Weights of a small transformer language model: 3.74M parameters, RMSNorm before each block.
MLP neurons of a small language model. Each row is named by its layer, matrix (gate and up: input weights; down: output weights) and neuron, and shows model dimensions 0-191. Each number is 500 + 25 x the weight over its row's rms, rounded and kept within 0 to 999. Numbers have three digits each. A neuron's up and down rows have the sign that makes its largest values positive.
After each neuron's rows, "fires after" lists the tokens most often just before its 100 highest values on Wikipedia text that the model never trained on.

L4.gate273:517499513482490529483468493502522491505512465457488501463518499522477500516515472460479445458523486476517489503496485510473473483508456474479486519485540492496498515530494519567501492500520526506483485504553503563463531475495548465533512511520521451510467500461477498500510489512505495479489486499495524494481545494491509530498496476503520528497506473523497492470474515510435491493510483505508482465489503471459499529478440485509518515478493491487546465517523485463467467516501492524507526527454436524491484513493526473543502512522479552441490503473537484536472519512553535528
L4.up273:454441515488509540516497509472509471435539497497492487512483494468471494492506489482557489498519496498475501507481532462541489530453552503492490440477496488500521511505528494474514552508528542463475462492521455540497523507463504512480539496516475517489481517514469461527501501567501457500489478525504510516494506529484497494486511496471500477496509525481487525508477494485446483532510489516487486504475490477516545481489484535473520505462553496498480507490482503532499492491467460496492511520505491496523453555474543479490474462520490562485550517497527500509507462516524530485
L4.down273:482525492459513523494480498474496549541541506463466496499477505525495509520481493499514509482481526478493474479521518525509488545474482507518498518495515535511458502497504488476517465496545527461464526522493488543499491488468465518505484487501483503500486511429477499495507459501443479508485491469508535487442509537494544513489474478486484517475553523487484491529512536496512549487497474518545515474484503504463507532501511522511506569518526482509503499515466553526477507487462558486485510509485470480500503488475489475507487483505533510497501535523549485451511464513551487572
fires after: " p", "b", " P", "p", " de", "r"

L6.gate301:517495513478484521518492495520519517490498486526478507486492494445480475552529524489478502486516478506501508529476479511491478457503486511479499525502518523517495469502448493535483526516493526480498520464510493482480511545483526526547555499451506507516514469524446496523469490503503513547541532516485491556466522490498520503539569469532507538498486467547508495468485476552505485485494463546487477510523501529517508468491474512459491488473513484493513516475496487455543485489511457467505503491489489538530486508521499541518496504482450498464518538490499476514424535493519497456
L6.up301:521556519533504528521467522481491538478450468538447475499489502510508495523521522510499486530486442510461486527484504488503496505480490479480457534497451500518479522504491496473476510488481500504470495516559486502511476504521504504490443506494451485513529458493510489517508477471522489481533503482534492457471528511538501512486510484532503544502540487501520499507492525526547455510494521473499465490519450505519477526473527521500515508536490480514466507493519471499574483505532504516447534524523518468541520539506522470503468497478496516505496495482500540524474559543538527508
L6.down301:482502522414507508481504458475490505503546488527460478503471502481473480495420525509542539535464487534521511486478516528514520494464524466513517481448496498534501494505460444472499485510536509495519501522482506479491486481531559482499504477536499526518479534493483506506495477477517466447495513486505492495511505468481489537473509463475521555511479491513444505536467502488500538493519453513521491514442531493515505453540531509514499512495511502543479504525469527491479481520510510527481507491508516500503503466478487476498510503475515514495507502458506514524581501494487511502
fires after: "a", " C", " H", "h", " d", " h"

L6.gate224:472534485513510499497516481490487535529508482534494545469477460510478496554474508510487522499485501516520527516483494542470528466474466513482507519478500466482490535529499523531516503463497518536539468441454490483516489516490498532504509457497449495478539495509536498476520527540526498519466513507512483524487501463488508474490528482511477507483497500519531478488526511481540535467452511528531484494532481533475481466477488466543493503468497524517526507507471494497507492491557529491567471476492542456480502538530476539494543490495491540480466541534523487542468525487505495498
L6.up224:530536520492513500526488498500517532510516484535528461491527511478539510520507487466535455474506494497492527473517535481491505483510530513490497513514499482488514455531459518507527503484468523518513466550516460514489538530482493518505516518465522508465477459514479499496507505528469481504459473518482490499544537471517470509521505481477463521485501522502488483582481532485490523512505526467469495493491525475494478474578492467485454527474485526510490532442503532531559495558486468481513499481507475496515497542522463484491510503495447538529507481486542476503477520496465500484
L6.down224:467457535483523466513542490532500479455476478550479503495497501495504531546478492465584559497534509538496548510520512524501496523519460498525506497476458519532477500492534479519491500467495539505488495489484460533495501498522504496496470470533496518486516496512482500528504552527520470531464491512516533477499479512502470478508506508455522504477486483462513478513546485533494495491549509506524494481503517520465518526483486501483545507478503466504489468507481501493521512557509554520482471490505452479471469460483492469499458507505472519501505481535540493507517525434509529510
fires after: "–", "us", "-", "h", "uc", "a"

L4.gate197:495468539497474516495520526499507532528478556503497558476512513552501491515485509491452505530479547487477544515535476536490511505479481527445507499514535486496472464521484525473500486511537531500486520498556501469468486536512502519493483516504483509484534518485517500522493466508498526473494542500518487508500536509497532519488530482507508537533506521526484488498488476495449495530524492543486540541488502517509507471513492492494475519532486506513513525505594476530489505552525460499514471530471530535515464510509446491470533512523509506470482531488487438513525498521507478535
L4.up197:474459462503475548531520514501452508505499521467512505498512501479483499492499460520493501492521486532522480469515510510452533511489481507489449514477505514496477476471486529515522497513508471497490544475548477544506500514562465512495480516496507502518458527479491490516467506483537538501503473518509467463527429472475480535456505497484519483490525520512455523498495500482455479518507507520508477520474516520510529527498511465444503517486484507491517526485521504547523526503507515527447490514506532487481520487511475516533493501484535495521449479444477475500497543500468412531
L4.down197:502485516486529459504513530517522490456497489471494513461501525466510474498491516501495457462465501511500486485498536470532488566542513466510487543486470538489514494517500498501493486523482554539512518499516504455503515556497465526522515513483490499494510502509514521535494469488480459504520516490505512511491519500472526492523508486509477509512540504488515497442502504540512466519435536510494470516513536473468506501462479526481525539556491475502466523470476527472513563530452482494509502551547504497500509499445492531507477502477502505529482517486484522504457505538441509459
fires after: "ig", "0", "g", "in", " D", "is"

L6.gate23:551463503510459556464473522518546479463509520509482507477503507457477462519500530503472449521503542487490469540476472470440478476449478506509525566469529468503520487523495506473493486481478470498541474459518519528509477471456513492504496439480517456507489516488466536536505524506470504493523474516474509501519507506519508492485517535486497496509500514481459499492509497477495516492473534486493529528512497516473533480480521520530523492487476501493490544455486494511479486510513556482520519505544466503520527484478555491464522558492490474454490506494492508498511479498527504506
L6.up23:525477535556491554492502486486471505480490478509490514486511460491475460525491514505480498455520489502496480476466503527514481529483496519499554461486548526494499538481498518481488547498484471499504506520558525486497502515475468518503457501503485464489455465512512499549527489505548515478518498473511512505518498474492507452500526485511516489507495500479504522485495512484486496490483520530492488462508440475474479547505499472516468489550497526480504513488471493487452494510504549524509542470477508542488477491480458507464489570414511469506469506449480551491491493488491485494
L6.down23:487506537516494462507520541502479508529508528506496522477515523448479533534492471481537538484487530509489524516469494498506508555509499508496492453523481516477520467529519449469480496546523498486493513531522540480492486510531496491501565554494520532501550492526512464484481466503467529461474492470499521496525511532503487495518539482459499479559493470465505457553494534476489492487538507476515475487484515521507520494525512508494497518480495513509546535506494550452528462498517499539498505483465480484439473482511489503462496500499527470499510511545487536483549484506485504519
fires after: "a", "i", "im", "t", "k", "j"

L4.gate26:520514518527516535471528484496494495487477522509514495442435513475498526499455501468501470463477497463480489472481443507505523486454446546500477543467500484534473514548477464529497513495451475462505487500510508493515523508509502533533512516479473510496536523472512482526484514501475494512504503480470466520441493495503510494503514490486465523467550553532503443522451481511525491511476520510553485482501499490460496491454468477439526500488489485484461499511505490510490461515491561486501465502488508496484471468490462510488523481475502483505487503501500485524499535499534472475
L4.up26:470481529458511527500476514465552532511552490471477485536567478460519497439505485480493431530491484439512481478520501490525494494529515511498493509508521491525510500521516511512523446496466502452491486538544448468497535538517473492546486495491488486490493492459518508522489506490503505484505548509523487499493501507525498494468513498537518557518521477479454521499516485528501508494504507502486503558464526525520483502511528526496509500496460517476519527491517512519478523458505478476506544540478468514470482513500503498507516518452486481479483547513562512498518490473535521494
L4.down26:451460454455504520515467500519533507524539529514502492505479532552474460506535507479459472475502510521502516481478510497520474471523470499519516501526542437528488548524479487524465494515490503495468504506491486451490501552515506525506490497495515470479465529456547512484482479535533508493525511482504491483501523488494506458480529545513498515527518525513511523476502499537483467521504484535513465509512500538505492530509477535520498522545485514445512528497552507472523511528484522431503461510493536507446509518509493498543483508504495498467538508502512537503516519506502525445
fires after: "\n", " N", ")", ";", " S", "8"

L6.gate476:495525472515493497511495499513501476529502492492520528538492490493498481508535524514534517468497488497507498512515498495490483439465500477484490506506558535454498451506466546498509557584495501494518491479555445475491479470495490510476520490504543460457528499479482485478507510489511545496500527481486481504508549481496503439465505519559519502500534523499509489502481531512481487489518474496559497500498515517494511501499496501561525522534533531491529493506502496552471491497526510526473532498509463478537472495513481524485539512528552497513530510528515507560496554508483504512
L6.up476:525432497527528491487519501501497511528512532452522498528498470486493515487500489504489546485485468490472461518491462518553492477461482495486502503451502512483484490496452476489489532503482525528574498453463486509546521479500520564504488497470463469549487484506531519494513485533500497512520476556531470519540516518511483537502512485482490509508497495515541494460490503491513496501515519479522502492490506477515566495473548504477455522485536526484519516492497514520503481495515512491505478492516511532511484509527541470461513504480490497479466533478580498526496440527516485479
L6.down476:514505466495503481505484507532558489503485510473512506542486554496467495514511505487494518517528529507518500480513497518493500481484515514515500496465520483458524500492452534510492485528524501458493544479480493499482470430508464491454502496481533482505545472511461500473521426551500519499515477480462482505482519453517497484532466513570505490510497523495542447480509477486491491513492480509484491484519510469545535521471521513497503527475513558509516497527509485539553493459493502519483533499524498526515478497512510511470465468551503503487476511521552562495497508499513497448
fires after: "r", "s", " L", " d"

L4.gate320:525464509501469508516481492481508500513490504462520481484492533457477497491515526466536452539455465531485507512478531527502488483497454464516559519505516496487498481502491499526468481508482490492517509475514498511507524488465511488479520495500558437495508511522526444519546493470508501524490497478539525509492516486520551524450492504538519491512541509469509523516527503461487502549496488548452512523536477475497496528506497504503481489515454477464478525492437535528515488527500512490517541480468511500483488523478501525583514507478463528509511524487487472520480502492551476523
L4.up320:493498455476518464519492455514528510520471483506501507499474495521484487517501481477523521479493546527563524479485529495458475526524494496509509504485482484509492488484507488494497539501479504515508463539482511513528462505521513503524479489502494487492513494502500526500549468460464531453480468518485495484541501493496513524528463502523547447502523459508513525541559461471493505516485448517486518497490521487507491532466512537526492486574474486515484502518451505537462513512498496556535483462504516450502516484495455485505483479492467496532539499433495471486485501500508465449
L4.down320:529464548511498521474529500472489468506514483507506499490509497482550518524504486509531432495494498525510474474483485530479497486496524492562504502475503482487512551492560472472497476517481469503484472510485504450472494481536475490482516536515490506482516498538485498487472397529511465503507482485486496437532517499466495481524507517528526521496436471489509480468501469476535508488510494484502471494467484444491461478500554471512496487433519465545503525493484491518503505494525504521513492477510493552507523490473493533499523524526486481514497497531522503531477492472510523510
fires after: "k", "f", "t", " g"

L4.gate475:495528483541478510496498523560506464535447523468508489535511521504509524492482513476472502536503486528480489513490516497497468457474482505491493534504534505515492463517524519505512502523544505466511504566460505504495511503544541493561511527491492523470514537522533499545474498508536514509492485456504471497500518484511526503482504494514515463537517511492513531468466531502507533520558509487539524514514523479501512514513500486499480506513486510514517511519522490475497427469439501475548501524472480509508482495468457557486510497557498464479466528497524490495486513515525571490
L4.up475:543491505478468511473521490511551487485528524454481508531527506497508539499507524462534489553481494496455497481489503479515530483528475507512471448478523467458502480527472509525512509489533491514474503459529516507513494536509521490537514445499546509474537493468506485518500504519449525441505505509488498516471496469492493534492508487457437534535509523537493491512495492498534508481495516490519511478485446505436481496496534503486530515514479518505516490544504467523519491484459507530493519523460510470462524519460535533510550503508486511513475469540534485485477500491463505542
L4.down475:493499545481457531489520505518519496499489511481445487546499510472505452483496505515536469494509492465517518530496492508472548522537520515476431569496485519528483491490497518531475506554490435457512484545480484479551501550504524533460474485486496526498474485513545499516500478524455515514502510468504508515496498522504503511448521464480509491499490523472476488520506532551509452486498500517506479529532515475481501471491455495541498521555477477504495522515505476524462475490501534477500496519495468456482516485529540478496467469514519512460520527472531497491487490512496500505
fires after: "ort", "t", "u", "ac", "ri", "ur"

L6.gate177:524511528513520531440493516512479468554517501535508552467521497519510481499531492528464501532502476507512476495522493479517501459510504531462498504480498522468486523530486531485504520522500491509425502450493478519506533462513534470516490549502499447515493508462477537509514520524500464514496474510514524479513514478504549485527472498483485522472521539536494470479503510503529533523509479481521474519461490494507526459485471510548546485508555435490483490497518497519533484520518500466508472480449477477490465466498514525497482466477474519458482492466470510535475514480467492488
L6.up177:505489469501491517465474512482510550554482468456529509486461534465462467489459485535482504469483495549496471484473490524517496511539473512501532513499528511476485529490498532521491514500500513519450501501467518520517484468489513481488461507517471507566478460515504464514507505570551538546490500491506515516510494494506522461489492541492509515491519515536535489505504512515534510495484508562466515478518525557483516499482499465520496453496492493472476493505432520500549517476467509484484487479500515527517501452538560523502495504483507491502494487475506546533507525478499489480
L6.down177:525548455517498474480510534457472501494481488491486494539481523482521493475494482500493515442513454523509465496489511525529498503503484483523496474532473494536471534447493506544488518474489516459506466479508495492529477492517500456496521502489512454469464509513540506459510393464471525529490514480444469516485446497493482492513500484515496539468521509515504521492472525468456513510486455511481513466500529515491534527503505503502474514473485516500499476482465508491518520511489472471508529471502501515459529517474541499483500523506534505529479542522498477500478514546550478494
fires after: "ar", "nd", " n", " d", " D"

L4.gate82:456479483483489479497571535514517520452499510494493491508482539483530494507489498455545486490476504530494503475529498461537475468505489453516469533482511527510514486519487513523477474474478513471495494480513527476482519533511482562524531524492466505517494508462532502538509500467484526518504533494513470512521491514535525538488525518532493495518517536479538518446426495528467517468498445526525465514510529479524521513510478484490534505467489525491527513528500494484505496485491523486542493495505451511534534518533521510465527513460486480542467537461476507532467494511486530502
L4.up82:519472550476504521504526530455466487505547505476542534522514458537495501522493544487518473505522509469520481493502504425479525503552470524495544484499525481526505479548544534514461506519527499530471502470506507515534533465511507526508501568482502479490474544491497559503512525459483487498503476542457482521527497492492505479518458501518476482512494552515468532510490488499467527538506554493491511503545510473537496464534498514501501496521509507482498523502535513491496512507484515522515503534484510495485533501532512500558493482510521494516463527495527497492456530520529532495
L4.down82:483488515504505560465471502492522486489521499507507492505494480460477443473505487504543526488481476454516499534502502505489497446477486490537518433479521507492499512506472526480517497511475554523549466504450500513497517491490509513524498495528492507514517514480594521489503476473491518499512481527461534532475499485538521519498513467497504525496523538476474494494468477483462486430512526495488496521496554491498496521488551505541503512498484516472472505506491482474485487499521509436523533524507540468510508455523496476476504501486535513511467526520519468490558502523536470517
fires after: " of", "u", " S", "t", " T"

L6.gate292:496519502495489539491511515543494483542484487525503501492466499528513500505484513454506521499469503533479476491509485532529504506467503522471520465545542480486500496488477499503521494528510503483506540495490525506501525523505515468498491494518489498469532508482498545532523465472513492505502486465520505501477530482537529545530504533525516447478498528528460527544502490544491517519521525571474528506476518514477575512516504520481448499476484466496510525512479482545501462531453534455501472529460457528505473509504505511479482521535514473459480539467524466511512472523544501449
L6.up292:485494507455497472484505551507519484516538505510497495502496554495481510528504482511506455502489502504545485500507464548482478482543495483511475493484544493466513455464483495513514496520502521494475495511519527535495475526488431489454505436494479463535512501508543504529501502450473513499524523523494485485487479478453474473440505496495480498504534522497518506515525460540471505539550479508475524487495486507511493498500501518476516456481448451528521503480479477523497506538523481460503462511473506494499516562519485473519444494544474490518495491482517489535476466518519542479
L6.down292:492506497517468530479545569510496431511518510542517515501537514477554535510509525544488488461481511472506525481536507531474514520479502517469529496526449463515482479490515532529482545509544490520497480520532452524466491483504535494471531481504507473509495508517428513493492497547532482510533554530533484477498469489538511531499474489486503521504497501498477481512490509503468511499483502507483481512492511529512506514489492532495480525479520472508505488523512535500493526485511501533475441479513461466507515511542527502475484494481478533500531484507449581486514507495500538520
fires after: " re", " b", " B", " st", " S"

L4.gate323:499459534498505545509480487500543493470510454454514477480507510512520520499481510494486444482460457512501445483498492527505468480555504473530492483471507459490517506435491490495492518521490551569466505482546538489500482515492484484485498509519518474528522512489512535513534491506501500494461509461447500520526511482515515490408478487522523530504512519498519507517509501521502529474475500531470490528499471500491486501502480468534496532505514456492475479508485518526480489532531520503505511436506519516513519545503544493499510522504505507496514495487571521544485532533480503511
L4.up323:502488475514497481519450479509550495553518430497527528533487530463492478487531494493500476519499488565474482479486475505497505494494489492446521511493472469515525551501523519519497476515513509525516511464523466503489498496503508512509491459503482526484483499506481518543499502506532530479503545499565484535489458508439480496487540501514498490520525495519504456470481570535528514498494520475506518475483479542468512507528487509526528497479502544503540472473535515537518475445489473500481513533496489504488495497509489494484534542494513538526506458556472548505499533505502508503
L4.down323:447460508517491495531485550488488522516483522478484467550478490496534484479477492477470547534459514534453500446521482483518521527495484486547512482475475472496483500516495508496507538487524457496507528463516527533485459494525500518499535497468478486512501490480519540496510468509490506514509495495494511508589470492435469535500502566509525527484511525497499483490501558517492500526459531521491493522510518461508558503470486473469456479484509547480502502557479529523508497481489490514492514482505500517475503529477496495468483460505480504522493466480495504504520468500488542517
fires after: "ar", "ur", "ou", " T", "u", " d"

L4.gate399:457484496563519489469497468482507533530463527479444537467513515547527529520461507500541480526491532483517474484478457531527494513519468478481455500501487493476510518506469535494498514535529540497500497529509519513477464530522488498536533477485506516521538505521511521509535516510518544537519518529556447499482495494501532500481490472487469498521490527493492497496447529571507529489468497499522487523506485503484513460476499538520564478510490508514479509474512522513512488464518506504480510535478484508517506537470476499477495471530475464486524542504469506552500510492523481542
L4.up399:461510460534486467500494492497490495559503564510475519546509455517498518477524485502528474494514465473554516479498487533505454493527507504502494444456491471550530466508527515499528474486502477503525515524474482489462512493471520483515527501538493469479467515512514536479527516437498533520484464502503522491559478506487520495520532483501488475530536526492509476495462524508497523494476452490543455483537464513529509492500502519531489523491501468480504528510502469491519479488528525522547551520498490504509541488517494501493491524551488514497484493561452495516515527498510528505
L4.down399:478480485498458534497461500483480519495494515468509479521524493485486552538476492476499484486458463488476513496514485500489452549503484532452514473496519536506464495523522519531460483493499513538519480517502506469480489499503492512481509500523525521489503483522535495489454464469547505485475504468520529540477475524532523503500477498530494495497510487449446471473483483466449480479477445517498475475518541515503489544497559486497471512491459516494469484507498514496563509502489496541497508501533499472436500514533500567459512482512518498489523517522519507477505492549446510490
fires after: " O", "u", " P", " I", " p", " T"

L6.gate197:470446500488476521516517546482528499487497500516465499458481494509512546527427467476506459468501527516473500511498475503537488500467533485503494513489492511544530507523490494520498503569487526491514468483525498491487530517466475505526506492541463477461472449479500530474496538488479481486460480531470534535503511495487524511516497519500515539464537486508496475529454491483479513519485467516468510531515520513506492535452546504460483506475502524468487471531514542497470481480476510513538479524447478494499489534481473486483528521519508497463495492536507507525493451535521548516
L6.up197:479512502477464519512537500443506518459534464492524484497516494527498525460507520515486461488499500523521497479454491470500511517484517489530479515547537513502498479465493514497495510507430491483490540478515517510542473521534466494449488480517503448484508494513509512532518518471454522507439495550425525505500473506475518530480504482459491488474557543544525508535499485467512472496507473533472511498528498491522492540470488565480496489491460492493453502502496500498507497471500512471493502494553515532504507509507489479502515500466499515483509489505531557531519454528512503501
L6.down197:515522482484485465475544540522479531479518552500558520517500469512473501475497511504489452477498499484502464521475508504501509500473491523506493490497479477486487534465492488468473525496496520514482530515468488520528513511513519490484456493467492513511510514526496515479528497530504483507492495502512513522539527531447464490438510507435535494437534503563489565494514498483503493510497495490481557529489521498565522520488511543518494518521514486501561555482494462480476492512466479442475509481557521508486508510486480519530527520513533499479491505470498507460503510496467480494
fires after: " ", "p", " P", "ul"

L6.gate366:495496502550449464488498483492513506541494505467521511462499523453475545494501499507463474511511521482516506482515505542477451509480489517489478432495494508485457517483501518495472487547538505477504569532506509513448493464517514482511530507451504477554506481505507517500501524518572479549497492492535492500490490507516480438478513428531513517524487491520512504496473484498509501490553478538499509500513487532540492530511546458529515498466524484491487499531494501460463496495536482498507516498466469511486477489483500523481482491464477499483476489505520533502454511531477530495
L6.up366:469520506497469520539505479467499513473501479498521528509478522491466526480521525506532504481529502494492499492496521561492527487489483498474488503481467499478520476500494482512511528499510487509492507530519527436503457485513525496470504547492525553531502467442507432497478496476456498473560512504511489464473535532520533513461512509517512500480492487448517472469494494508459465500560491564487469511499503497493496501521474507491516500477503457547505530517483532523492487502502511512476464520528486442467495436510520471539503513519542491505458444513493512487478508471507516515
L6.down366:529544527500491487473464478494516507536510509489512508506509497465503471542485501540468510462499493526492495517509518519519519528523504476518535477511509485428510501465482549485507521460547532481473478473512487516532532518454457532483516553505505553461486503508501527523479501499491473509544528466500521491477481494488468525469441483436483490449492484499492492533479527453484497508504527495537538512489540527461512506528492495482481513511507481530466503466492494481530467477476535480513450513471458499487515514510488513508500484464490463497529459515499485513449503512514544516
fires after: "e", " th", "ch", "b", "h", "f"

L6.gate313:523525519499454469472456517460492483498527495530477493464520513502508513508489506496482506489450489488511452508502520485502478520511497468494514494513469477503540517471495523504498471502509540519545544519520511451471480560538558503504527494476503481483520516514468484497537521445497498474485537480502499518492517462509491550493504460516478499499497513529517461489507480493532514458556502543486479484524506535485482471469487468498477501519537538449476530557475491508478452462523486484495513443530500501529502461527539497523501457522492476515491487472494478510498505506512445463
L6.up313:512479478499501526519545555481547482501479513541517514495512499545492492497534507491523508502482533539450516497437455472521544540492505508486469503527468459478545464542542493515463498517464524507473485489497491459469516496500518482503478496490486496484477502512502422511524497520461460507506508505511538480510509515506480465530534472511492509513491488544470450448491472488496466506489495545503489471506493472532515472487522488497481480488513513514476522497526483508479465525478481455478543497539467509525438514523513533523513539506508523530506469473484534504503474487517521517
L6.down313:488509494468484493466474456479490479495465459503480483527504576456508516531511527462544509478446480506485464477463480480511507487474459470482526510551459513517509488488506525479533522471525462505545528460503510458486473537479471499478449509478511482530494525477491498529476509534498502513471485502472495507514455458512491471519538459445461478523491481524512508523463506490506526540478474485486525526493522458524524471461503484511540504455476496510483511504523457564483526484480477516467530502486539478515497492492497485494509510481486501487484520503483485505500502511517541497
fires after: " l", " w", "h", " h", " f"

L6.gate443:501483452537483510442497448499497473544530513441500543516477485503508551484516526504500512492474484482465456478524516520488537499517470535521511489491454502555470516487475514511521498496509548504516526502480515528523499516494457502471495479494515500533473445481495504526556511522516502507458492513525471495497463442505527522472531476510500511494500456454467529544497538526508513526544478522477468488466520520464505475497480476475486469516512508488504498503531538503504502504483461456458467466497506526515492477506493522517526518491468486500505524518513488546488493532517458538
L6.up443:456516506511497478478541473504535515550501478461543513518496524509545510486517484480472497527508467466502526512530509516484516450535526529512512489487509513544535509506473498493503533524482526498475523493506480497534526532489533445468518537506549530526531465486521489514473502511486493514521507558469496512589504468469505521469509465437483501495532519531504529487496521496492537466505521479519505502534533518508519490509491518489510503531511534486495501488496534518525528512506509447468539453521469499455468480488551479467520480500501488488479501484471512474515480478461472505
L6.down443:491499510591526480472513486516518489528513536510533492497493499509529496456505500515504508543523488511477494504503511507516528474519501510494499476496473523491530527484494502509514512476472531549525510455480501510460492504534500544526526479519490516472488483481499459468475445501532471494494496457498484476509489458489548478486514484471492530498525528461479514505503532500521531525525497513493489514503509530539499570478506481496490502453532482528508470485533459494523536501480576485475499479496524466481427492544445529480493464520524534538502523498520528526525506491524485519
fires after: "or", "h", "ol", " J", " D", " R"

L4.gate430:481519477549472559477466438490507508507513525523524493516476519498518529502493501467479505501581486459503448504528482521495507503492465541501510473503485476481514495477511509478519510524501495516501502478508518495519508472485464522493506462527474474489532499493491541527557497488467524515514536451482525464449518487511489495529475543497557536528505459499503480488498521478470510530482468518498544534500512467509537518476524494530454523506503478509464511496474526481469483532481526512455501479489464459501531473464500475476473501540507489519478545477489494488470477520533471513
L4.up430:502482457503481488488483500489460557491451489501535480472508514500471477521433473519534492512520538491486496524479502526475470533529517530483499542512481469500476503520506522517489551484532518516501547504470524526458475486490501482537508490501511525517566474524497499516498499505493531489505505505489492517469478449487493521482479454526487532519523490493505514478507517522514543532479506458470524517491520493512501494507521501518513473508490480556492466508461479509534532507450525454486507522484456529542521523474520483539473538533508509456511534461498467455449467502474520484
L4.down430:490485522547468454486545472491517515527501520454516502533484515485510496486500505497471514468493488500498525468456540502517457465526550545565522513484514491495497540489518500536556491491514495496488514506500520449487535474484509535480497486526487499499510504520518543474497417517480524506500462472483501480481489486488511524505512485550511541487487533491495497514484489467501476517523464475465517472501500445491534491482542505516498506453498532500493497523506525514474469508471487466466486480513559503432509504441510528475512507461496494487491522507506442485531482515516500492
fires after: "=", "d", "a", ")", "ar", " th"

L4.gate104:506487506504461502536469501517540479491521522515504503504490540525559494469494505494468522512492486520514450517477528494513489481513501467495504475514464520563482517488486547468499532542474514475504520546523480474511530489516488450537497415503490492496490505461469521489489524465482520508472543481514511483536474520524485492527529489481558512500526497486575486526542482524485561495476494500529523508513471503496514531475463528545515489519502477467514508511499488489477458501539486461455496485501504503534534499511538516530485484490473474475487487455506499516494512500519533471
L4.up104:486560504491509501483506501523525471466491515518464470505471518533511498533514500451525519497537471485532506501532470480452481486467462507481471538472501527471511511516507516489505545517501534506502518500521490470547484490481473479496479521517487520442523528500530519506527492483515503520545447519481510481528529502502503496565504460495509530481464492455506540481476475508492473471530504530523458495513471486482499463512511491504523522481514473463515505493500515520451483511524479547465542538503538484534538505494463472537481505554466459502492493491525479542508529549478502501
L4.down104:464499498515493532490503541520492482477514547508465489462478525522520500506505491505497481487485499527506496500565501495480525528485452506509484519508491497523498458498480482510486464465487449478492571506507471489533481500488468481494483569493522486498514540504568506530473481453492466535560475537443531488458510514455507495511536502461524520515443512525549507510487484483496512499513505494474528503495496520491517489535473513476517507530508505504505561511503503543470473506493536487470471495528476452446481527487472514477476516515511491530500481501488499466498537512493495535
fires after: " th", "h", " k", "0", "6", " m"

L6.gate40:563550451491447465499495521519509495496531523503500468452532498511499514504490528475529529506541486501565485502487482490524501480496520483531480452475495505509506494465518512480490486496491515477498492538471544492513488525484526490545533513489512483512530496495460493451471527462521474506494509481522485521491460461490538471481497506481507474493463494508511510530515510486502508531499448527540516549526501492543505490454494476473523473555494484489514497522469444509471459536523513485545517463459510498482512521538452504485499478538484517505469482520542513502477519548506508490
L6.up40:505501516475502473485506495527466496514515519453532527499538478489472483507491565507501551467503479526511535530527462526482495501472491555492449503509519474489510494534463509496496481524521465487494528481492524471476503521523469510497460449477513468499521512483491490496527490467527522472465528538492476526555494481478453468484536493473510504543528523457479491472483525477504523509549523499483447500508499578489509477500497459484488535540520504533518507522530485511480509487473517494533488485472485502501469538511511465520490483493508509481541535480534519471471536545516478506
L6.down40:524488470466466498465491473513475465490518524489493536504458443492481511477481456495480504526517509482540559515484490500482506484499513472514493457495500489479533528497476497514530490483502493478560499516524478482500511468499514500490520531518520485488467505490543482501458421421494476473462498582547507481523510474506479470504511503562496502545509489489506512495494498533506480502513486500506517554470492485481550524508514495507517503502458530511498482516507493453477486520525498473496532496533504504482501513467525508537514476466492489467505564484488477530515485488469506542
fires after: " O", "p", "u", "t", "ar"

L4.gate418:528509497503498513510505520526488525540497562526483512512453540549542480521513450444479512477520523471499483449486508474502493520500445474481544545497526476522478481473502519551520495503509543513433477505497492507520494508496531514519539500511525497463520509551501481510508502485471530508496514463484449505519531529497519445498543475469473496522492525462473503511492514522431516494540510529491501509490499507479514524488508490504472482518504520470496544507498513501463458528505493492482482471479531470506505478545485509557525528500485494526471489476517539527505515501522465508
L4.up418:522501501501456544491505514524475478487495485460485505540483476517526490497493546440468534495490508495490523513498489492510511548515501526479503526480491505473533511475467532505481488486434521487517511527477489513542483498469558515499488535492490509489508453499475480487477522470497502521506484528515518486495501487503512486517558465550521491508534514430506494495514562491523508502518478555521446486507521544486500515479448542481459471530484505472469459521485505484543480509463489506466460533498480452474474474462494453482493507482519494498494495496522510481508502540486450505
L4.down418:506523512493475509491476503490507538502516489496455531476461484527495499491506492516466479482509512548497504496505518503479474512493507515494481463479454483496518502510530454527521510496478526508479496515504507493512484505471495472493510504533498542477509474521517497487485416494494476520493466486460522533486494505518528498480521480493506494615513500518496517504501480529496513483517499518543482552505497514471501520492458481487491518458504523495468492468537474510502495519482466485515446532485588543440496502543470501525511491496490469478443465497475505493462476541513546481
fires after: "h", "n", "a", " k", "or", "ag"